MLP neurons of a small language model. Each row is named by its layer, matrix (up: input weights) and neuron, and shows model dimensions 314-441. Each number is 128 + 24 x the weight over its row's rms, rounded and kept within 0 to 255. Numbers have three digits each.
A block is one neuron, or neurons of one layer that tend to fire together. After each block is what it responds to, as a language model described it from the Wikipedia text at the highest values.

L7.up451:147176098113121158138069150149111104166135123120125108125145130103105162128142137117109089121126135131091132134122158142119113128132119106141156151137141180164105072194107139169148145146092116093150161137218167111151119107117153128095106091154140127124107159103083132108135117134119154131117096137150143141164134136158132144129097140153139125116134126117101118109114129096124127106145
L7.up464:127094132148108115149108119126132115146136170148100058085133120091090133158152136080102147133148140136102110132119120149128154118092161134168147138100127122136138081172131095126148075139126138151098133106151116097118142138168106177087087104117155109104129135178104120117125114139118113145142113065130134082114145108109125138113150150111111103135105143148096077105081112161165150106130
L7.up1044:151113111137159129175098130162135104132145180112118085118079121112121090133106130143125136129077146104143127153127096137119113087104101143135141110105152134121120094164112120140140130112142118123128131153169150080106174130182158128117099087165131139140088108127148171122152094167117135125126135130139151107107122092134131163137175150133134128150187151103138128135102110145176149095120
L7.up1345:129128175149154117113122115135143116134153123104103126110096145115090125101112146131127146123160149152163119148131119151127124089142132120119145096129153153143107126131067141131151102111107096117153141173144135127111123152149107159123080146125158109106121096159138114125122137109145173159154115134137128093114125139150092157127113140129110118178098122139136123124130101118132151136124
Year-start digit "2"

L6.up544:140126107161132176143100155127125142150084145114078148158112134128159134104102104122128124123148116182155126114132101129124130074106167109156154133141163129135100149145151131140099162165171142140146110153098119133157106173096165176119123123123155138144129110121133128124086167082113154150130123148096130173132167154116144161123081120093096150132085138128104106126137113136197100163122
Prenominal adjective slot

L4.up21:139101147120107145143126151123139121130139131156101118173099105128136124150153146104122126103091096121168129131145165112128114130130090130098167171144116145134145124133122114119139104169118130134110128142176115135108094105172093125161199130103140139116110119163139096128101127130074107084142148132148093160110151135081143145127030129097114132121126118122107107131126161109158147130111
L4.up135:164158128124161169089092097134129120167125158159121137113066147128121158148105141127137136132123162145134173071121131122108149113090137117087141153128127100127128158117129136144141149127143115145140123147117143121149113113182107126145108116121106122119096131114172136160074139118129124146120133121134143118095137134077172164120081116114128130125189155150161141083103150136121139116151
L4.up324:135093135114119121123117158157098103089155142115124119090135111108142129167072116106114130082125111155162107124139111136110134075145143159144083142168154121124103089120135147148128184143150116133123133159102094130127157133201125160111112141141102141157162141122120115114128131165152122107179123139097165146099114109109118171162108161107128150114169137145163117091149141107176165128171
L4.up641:108107144110142135109121128136120102137149153098101110131123139153130129107096150122093130133121119163097138126126153111142119152164114117108126169127142128123101105142143136137084141079171126134117100135072131120119141099143148095125128092113114171131097119114099122124143131143176202126124072130133174093153165161154134124130169171070127110127103143133136129119103130090116118137120
L4.up726:099134118116104142155123096086164162132119118127105113133162118180127170154128138145130126115135166138133149125155148114097147119134115143094118136120161123141133132128115147130098153086143117118159111213089158151159090159163114110131118125125091084139165136116102109107122129114124148115150128144116095080144164095129156148098101146138081132129129099136117130153098148127142163141127
L4.up743:124170112122117096155158143123113148112158175108121136142085097109141143149109101106170163137139165125118136141133102095130175150116120127105062158119161107108089125163160151103108062084149113150136134137129122110115158182142106121123115155125151153102148135162135086134114107147113155129143149143126124182186104151105141144113143146094098112139105116171149103120139158126154137104131
L4.up832:088132122156125116120151161168099129134098133108119127134058153112138158200141105119122129109137133132163141130120126133151136127099139113088091111122157117137077149147146135156117113114122174151151129106137147187168132201098156115108126164102111162106162098154100127150084126128110129180136125132127128133127145137128119120135078092144121116160132117112139126105150099134153146099109
L4.up866:082110118162103102109141112110108095140159120097150126108145128130091109141100151166127154153122119141166137134153071147156115110151093100111105138169110160120129121122118113115138143103148147116074122102147115135110132143151085131130119155134110143135135155172116117107099136167169116128132124166166144118143162160135113122121160119137126087140117092132089110103145159112140118154083
L4.up943:154094101148159110127107134117137086163127161124111090146121190114153102154128129125140132143087145132096129148148108125112130128154155123105072128117130148119123146144127123168147085121142152158141140151122111141137077152139136121127143137091126163118166107131147142088115154153123102132172103143144129128110188145113096141129149195077147130146129143137127111112109137107170169125093
L4.up948:163161145118126119132129160138147143122142184158170084124141115131115120162122130114135174152159130117073107084180136123141157106167113173120182153138163073127119132137156110103099123106096130147141105165192179140170137114189132109101115112154138142171121114099154121146148121127137137137122143102142148172120115131138142145133137153131111127137117125156128134123099140149122116116099
L4.up1084:146137126145160173148094150132150121093112103111147128104108150128127145177144139140106122121153096103170124148124140144148120156104149090135155126113107087105171110132148129151094133104089133121152124162163130176124111171114118086108135125108096131122118147149085122071066133148138107151151091126206135127149151092119113112127135153118134117120109110145120123129127128113166142215153
L4.up1301:131114129145128116155135122132100143143097117116114094123074110164158146100167144155120154113133159155184131173115101143130137172102150106109142101109149122152161138125077180120169119149137127145100098156102150106156153153124107087109134100144096166131130172156127152111103121156128163155096132111163165097095120150137123173141117172106148099130120157153139120120139140137070051142111
L4.up1339:145139153143131089156125110142073094120153127137123132151093146111128100129114126120086119113153116158151157117115174115116083131145113111149139110122100141128140146137132150126141124148131137131119146153118160099118133125110156135165162085136124145120124150160118087126144139095134162130120149120112085147175173129104166138113109175132107123117125143105120117140143155119107093073095
L4.up1469:128132135083102125134126142129096159144117134083127148126133115102135126126113158136098102141182118166150161143184090143155093131082111098165122113131139183115135130109136138116138113138178110142150101109112129162131117107146110105131105109100108117146150084153137135119149157136123118117097143119135115122180144133128160107143099113147105135131144158105130126140128107126135149129110
L4.up1747:153129143118104125108142114114105054131161144127114119170135137109156170155085147144115149115129127165147130103093127142120111137126119103121114131163108134096111115129148155119139145108146150116146118115133101091112139134149095148111119137141162080133116138127110134129138158188098175139086099144117101155117154107136114167119113180110163107119145161115090116128154123113132124112134
L4.up1762:136134102174121138137153132102111127140110129147175170076111121075121155169146153136123114170131126133198123108153122106144145104107094066117140152143166120122133140145148105164147100141133122143146115106125145114152098155121110125095125095126124135126133160107122141139149117125126136133124168122110166116116114119160131122078158146107138128090137153153166103173102167125134109117114
Modifiers after indefinite article

L6.up390:089135111129150162113129150130109108140138139123153153173159125113137116102102088101113194154128114111107138151125125113141158150164119123153110075108162140154141141112139146158146149127140104162126130151108129134096142156118092117150135112150121110127145153128156137088119124144079120095164125136141118122134108110093162155133137177136126127117125122089056095142097128102107164086137
Year onset in dates

L4.up45:127190086146135100167119139092140117142117151104092116124136117085160182113163107170089148118148119136120126118153154128093115117169144122138137120124174114163121129144119076126150091140127154138117137169138126130131112160134099161143121104197100154162148165151084127142162130133136120154140086114148110088086121136106160161139158170155154102153139141080110070145124123191178153119125
L4.up311:126143116139122110156110172096163150110120121099105089142135152122103125123175128083146159107121145105189166122160123132106159185161127130140093106131136102106093126121147103120148130147164142124143111120131121128108102145108091147128122144130136112132127113186153131155152164092118131135115121121153145153149107145110130162175147157119161123105141153127120116115109160133142190120083
L4.up573:164143111172138100112126153131136121108121149141101178145108159140122105110126132151120107139140100104116131152127179181202095120113121154095127117095164098138090144122093122106099139120165123119120140129101158145114139103122131131120087129123103084123140119098144105129121109122152133129161147142161118134095139128088114113098117129131122120184133137158088089078132109107130133104178
L4.up765:132162164123108146154107119138161165132141137098166127162160117098142146099097101092123149136129130120130127129107122138132099103103124103168127150133135141124117127117117147116148140157127152093169140128110095097147144180139156131132105139144170133147119081129165129177117160153105154122098172148110150112129148143082140105110100136122165135179124103142112104169106139116121112150075
L4.up845:073132118110199118170091132150147122118129170135096152115091133143135115103078116115113140144113138125134110147110103128123150147167083131178126115143129133128154145135134112113125140125156132136110132132210127122084138107154102099106147107135138118144138095142114117134111135144153183154096129064158100166175124124148148161119128159158088126136137098117157115100134141104092156140150
L4.up862:135113156165117096151119136128144136199135151126133069145129154138142126120133117135159132097119149159163125129138085114126156083120096133101135131103125145120129058157110134136143126110149107137114145161101160138111111169111118092142145083148130115089108122181113109179138123140115113117125173123179102161143129116133145140143146129144137087114106126118176119127111151111096154113133
L4.up1049:152098129183093104154110108083138113089162106158158113129117120132107090123141126118126137122106078129146071149129143105167149136150089102096085117146113106137114132163146135137132153109152122117146101129141134108132143119146140129131145115141171134107145158126190088113134129097136156139110158113104181132102111157100133087101179161154105109152119140136120142163152119120094134115077
L4.up1318:154103112124128153111103125129176140106125119144148131115137164149150118119152117090175127111134102111125095153127137143149137122140142151093124082105145116117103145145116126096146130138142169099106120099169191125082113109100122151121095108117081137107121110122171125110106128113125138151119141151093129119124114141149109132147124147131099135083104130142108102137122113140095160112148
L4.up1351:135139140144138117122105117134116124162128155081142123146116167067122116138122084090095131150108123132152147162160081109102198111129148155184136100106120138142122081166142103130132109079157119110109146130156112151090100152158105085099140119110114109136144160136155089147150139094163142164162153094152127131159136134137161159179122142149123122105111162096097139138157136143104130129138
L4.up1365:127142078137140164132125098141156126164096129110122098134160162174122120137087148142148164131121108128156118110122173099092140135127127107125130120129139126109155135107147108131138157124130086129162162123132125161126148155132092126086134141110104092128133157108135074100127114136110101091069174117103174131128139107153097104140118148066099131122104130085133144179098133148142135144144
L4.up1388:169168131156136132120090128155172118146130110108127100161124154126133145092131148130097107098099140101140097163105121120133130128117103120101160067137156129078081133120078081119109112165124098109113153156185140140127121102135080103100146088137120155103136156159207143146128112185127131132131129139140126127130089084149108114149154188138101108105104130141144121169146112129097162138131
L4.up1446:130128140128127091083111118121155164129145174125131121140156128155135088144090104060155133118150125110132153092154113127095120150197132117190106055104136107121162144150139115080085132077080118149140126167170154084088108130124155136114162158129103105100139135129111131132146152140164088186121139141119117134128099099169122170131138154167118139099114160088127121142166181098140171127169
L4.up1539:116140160152142132131114133137091109108128172117113129109119109101092145128111124166117100120133100141145089155126125112064091104159093115111109107122107081108102148073152150139140152084115153128129136090134126117168133097139126090153125133150170130120155126113148137145137133166097143101146168109114111120156114168123130133125083161134106150139165160118131148139128123106128123202110
L4.up1629:123134127161117108172093138109133061168142134088161094141104117114132117127106131103147178149132144112145101158171163082158111172166153130129154131109141126094153169129121142103146149173126146165170124122161104101157181140141114158135131105122169112150122135102147110134115114172118142141096146181109140155145092102126132131141127153127134130119173083087116142129082120128127125129138
L4.up1650:173121110142149143135155149118168157141090137147139105094124147109148122102159114067134108110137136117153105119136116151152131110128130124140074074098127121131118129108137118119103123152095108137129088133113119153086124142140079098113154184154185152157071111149129183135098112156072128122155137114128078104141127104144115145134120087135112139152145151127171117115145179124131152093157
L4.up1754:133140134114159117109133133110131121119178119127138091116106148122155176124142117073134158135162126085140074093121099083115129138143128102114172155145145159163154174108145128156166146135144127135128175101142118125091117125149142174098158161115140165098104159086129137103115093157196160064143125137123137161096115103150151125140116132111130109122130154153093126120158136118137141133124
Year's first digit

L7.up669:132144152102173195118136118091139158169101174116138140177126159078123104151119103113132081108147134131114120157139122150107105130099123179126157126077164107112123112188136151141085132145103144111117096122137172149133168101126165122100175083138084107102139131086070119147175111154129115112110089150106091111161178118081159123130066169105120138090095131126136156194097119130173150148112
L7.up774:108159076129131108159152126114137142144109134119141126173111120135148144116140150114125120140154156133137121097145112140076159115121129127085146130144144125155173093104137127081096136152151135143129147173137138135162126112133110156125105126141118102139127122155082108107157136074150132189182139121169131109126152132094172145079105121147109065133109165131150114138129172089141114155101
L7.up1175:126167142087160115133112132110149120131142164153120149143109117176138166132137120098099110145132124139131106136136110140103154137117149175071158141127108161103142126114152168119116085096143149164135115169096118100139131132121126136122152094138146136091168142134118120139075148140111133118159129118165104099132166127118088117111092157139116134146105116066154121134129164121136127158141
L7.up1716:123157100080118178121144125131144122132131158104115128149129112140160159158095099152123141127109107164127125122145126158073149088131121177133153145137147139140094132130134158124114105130163111153121130134130144116127103136145155157137118117108121142123138137113075114127101189161157143124171120151171075093132172114097107119054082152133117110139163114113168125105102139127144123189087
Ordinal and year modifiers